MLP neurons of a small language model. Each row is named by its layer, matrix (gate and up: input weights) and neuron, and shows model dimensions 16-143. Each number is 500 + 25 x the weight over its row's rms, rounded and kept within 0 to 999. Numbers have three digits each. A neuron's up and down rows have the sign that makes its largest values positive.
Before each neuron's rows, "fires on" lists the tokens most often at its 100 highest values on Wikipedia text that the model never trained on.

fires on: ", including", " such as", " along", " include", " included", " including"
L3.gate402:482488539530541509503468485508461475530531453503510529497485506523499521471503505502479519492496477555487468494487535530439452481500527504539521519525454488528511549575503477522484458532537467483489502495502534526507511532484513483486527500487468490479464527487488456490535518551444536469512483479503472501509530487552532501502458492463538502472484486489514526532506524476489469486464
L3.up402:530495478503516475512536495476438521496524498532506524504503501499485514494433504508505474486470544500493487514451488536447515489553508511533518483505516529470455501477506531466509495482480562532536531515444450488501499555516479545489482531508498483509529542486508508513475490546496476535458480556508514517473522507473527494523520486504436504531493509494502469497470494534471502500505

fires on: " V", "og", "V", ": V", "- V"
L6.gate239:502466490482502519441532557507451504498500475551526503482532483510491500487485502513487477488524534552518484496514538495477511512522469519552519489492496560450536497507475506529507554517478486464515479496471504497507475471475467522490488524498554481515527521510500463459496579502515491453491519519506460514529467485516505476528513500523497506505489450485514481534476448512502502490491
L6.up239:509464463493503550498512469482503496485486447469520499515502521498464471499509457479502500469541494488511502489536516515420515500490513514559488490511495541483472494500486501488488500433478509449468517496509504514454461520491495498483486491470499483520503508504519466485520481545490504491468478517511465555486550489506523491534502506537450535458480525538471511495497478487478516525492

fires on: " V", " app", "tain", " Ph", ": V", " | V"
L3.gate78:484518487482520509457507516530482461512482451516549530488500507518498467489475492450457503511572535507485525454484534557473496545492481546520497481546482484512480439553514499524519506478509501481508528475493551500491489505500484507468509532514520482497498469506477462493511525563507476509503488500494497498538494566528487473493540548505466494525493494511512457477503525491505471504486
L3.up78:522485510496486506484491527505508482497518451469552548484486568537482528521498475483486466477516522547495509475518516511497495511499512508507520479491500502489507495545508471513496522530514534486512520509536515519516477538496492523457492496484565446518454476469457482529503487532524499517490488531539494558538489508520478483528483529546510490515486470524480493506457510538500469544510

fires on: "om", "ol", "el", "est", "cept", "é"
L5.gate172:490545479472568503493529496462475490484473499518484483470519501516527449528511471493495512473479539541520530512546488523536498507498517504503472515512471514530509504533491518501494494507512447527506548492488510481497495517520538486512529447497490509479459494484472471509482549511503504479520454505512525548513480509469527465519530502491504528465470475505507519478526512481505487514505
L5.up172:491508497474507501493496520530470493490481527478456502463526457466511515514475525547521497493498518504488539493524477516480512498453468518468513505513460520516508524498550511514494490504508527513498482421498463494531557519488459498475503491505544451551497497541500500502508504496508486515442508526511547509500531542499494504483507491537490529517507529521519493492557498482499522476527

fires on: ", including", " included", " include", "ain", " including"
L4.gate29:496517531541551518551474488501476458507462472503527490466536516523518508534531536495551533442540518511501478526510504495472510487514540514485518484478468500487514515501525499517518474487582478499519485477508526483510511491499509503493483488463484501484509524491486468486518482562487500507475465483479529516535540508488499514471528526506483511466488530486518459487529478526512499461478
L4.up29:503513502494538509505526495509472486538505487500494503488516447471532523489499471516517562480505517497486501499467497493454481421522537505519518495494495500470475529535541505505474532504478547521516480519521510497533493517525519497516505483508480497518500537510482477500523508491443506506515530526554528469484476471534479459537479478463509492503485509567500511514529450531513479483512

fires on: " in his", "if", "lement", " in the", "al", "um"
L2.gate391:519491521472510503538478471493507510483462517522469546478471516492463511495483515541460453508496498520502516491514504509499528538510458508486496531496502511489489494530499561497504486535511516492541460480444531506489493513534535491478538491514500473527517498492520513504481543500525505468529498495511505487453504501482503506484491485483532489481479556453538473516488434481544498438505
L2.up391:500462475521500490494502504532528513502510507512477516522546463510433505512510500482520495492465459496521539493473465538471517522490491482516511487468538545530467510460468480476521529489496522502513465503472493511537491469492514525477543533472496510520482526507510499470480502500559492490507505568534476500512458539498492493480479471501532494471511486530499511518446490468437533490512

fires on: ", M", "- P", "- M", " of M", " and M", " in M"
L2.gate221:517539467509531538465519481467510505489525451552527527523499488516509454482472528484477482472510532498541523501499519488480509495473476550492477503481473506506495428488516522529495474537485470490500479506500524500498482504474522478459538528504530509474523514455463487460513526536486547462511495553472503487512514530495524504491477508475497523509527459501541519485503492507518522482502
L2.up221:522523501534480558451527511465516483493528508509525513500474504505507493525477515520511484487485458538507529490481454474495500528457490489529503477535489540475473449492529469519498528523514498502500480519521495475508528535472510499463534530521528516513491511476453468491532511489517519490502519557470474460518514544515536499481484495460509520470514473501534570494534492484521560490504

fires on: "et", "od", "ach", " ind", "ath", "ind"
L4.gate26:550508485506520534493474449506537488494514449535525451482506483467534491485536515507489476511541533524516522479511522472488470483506520527510492487476493504508484481515509536552535486511491509500490519513466491539464509482482504497464467460486513519529506507520494491510498470487472498505536501439545524491505500483474512507527484524493501491483480535545491512487495457493549539479473
L4.up26:460532493511512500480517469518500483475517480461542495490493506465523500484508524495495451450490563519549526465459476499466495522518454482471507481468498439517485491501532475531509490468483481540504476516529505476501519500525534531464484510474475499518469488493496499556455462491461529513514475502481490497445471479484446506534502519464544500498527518481503485510455493514503504480437

fires on: "ie", "e", "en", "y", "in", "ia"
L4.gate264:507524461450510520501505482514522517537492454491506507540490492493468432478568494492500501496542516499489522478462532507508483479509534518502523512520473504487471525501487502553478486496547500476487454495504519522518520469532542499461520536509485516489478493509500464491469517544499474533527459460502497505528522501553486503516490503500493509482542476515454497529449519504509537494529
L4.up264:486516504480497521517521498470521495501489467489490501531480504501467446495553494493532496463504517511500519468474539549483506488471528556494517507526490485508511484489486514548485470484499519502477494455536509506488512478538529537471513508525495506462498473509484493504513466530531528543487461449496520478532530505532485498497500483494512482464532475505432505491495544521508539469536

fires on: "o", "y", "e", " no", " very", "ro"
L9.gate118:486530515471523523506501527493477497519512496452532531524500482523526510515512472489484528486514492472564495505556531513520510480510512512507472494483443539462498489529506526504523506476582462509466467472536532492474534509503498488505518536512477515539504480501491518457529516560487496545464514495533513518459475504523479513520486486517490499491539456485509511500493516484501478484489
L9.up118:467550461505488501519501475474463482517538432457512514512479494516505511504496490508493533474527516498519463530528538519507533471493555491496465521498490498456497468528504496492524493471489499498495513494493549480518523514526516498474536458510455517496482459458517487488508480574524522531469499457540513512502523530508466523489492462536526516467565527498507540484520510508508508532510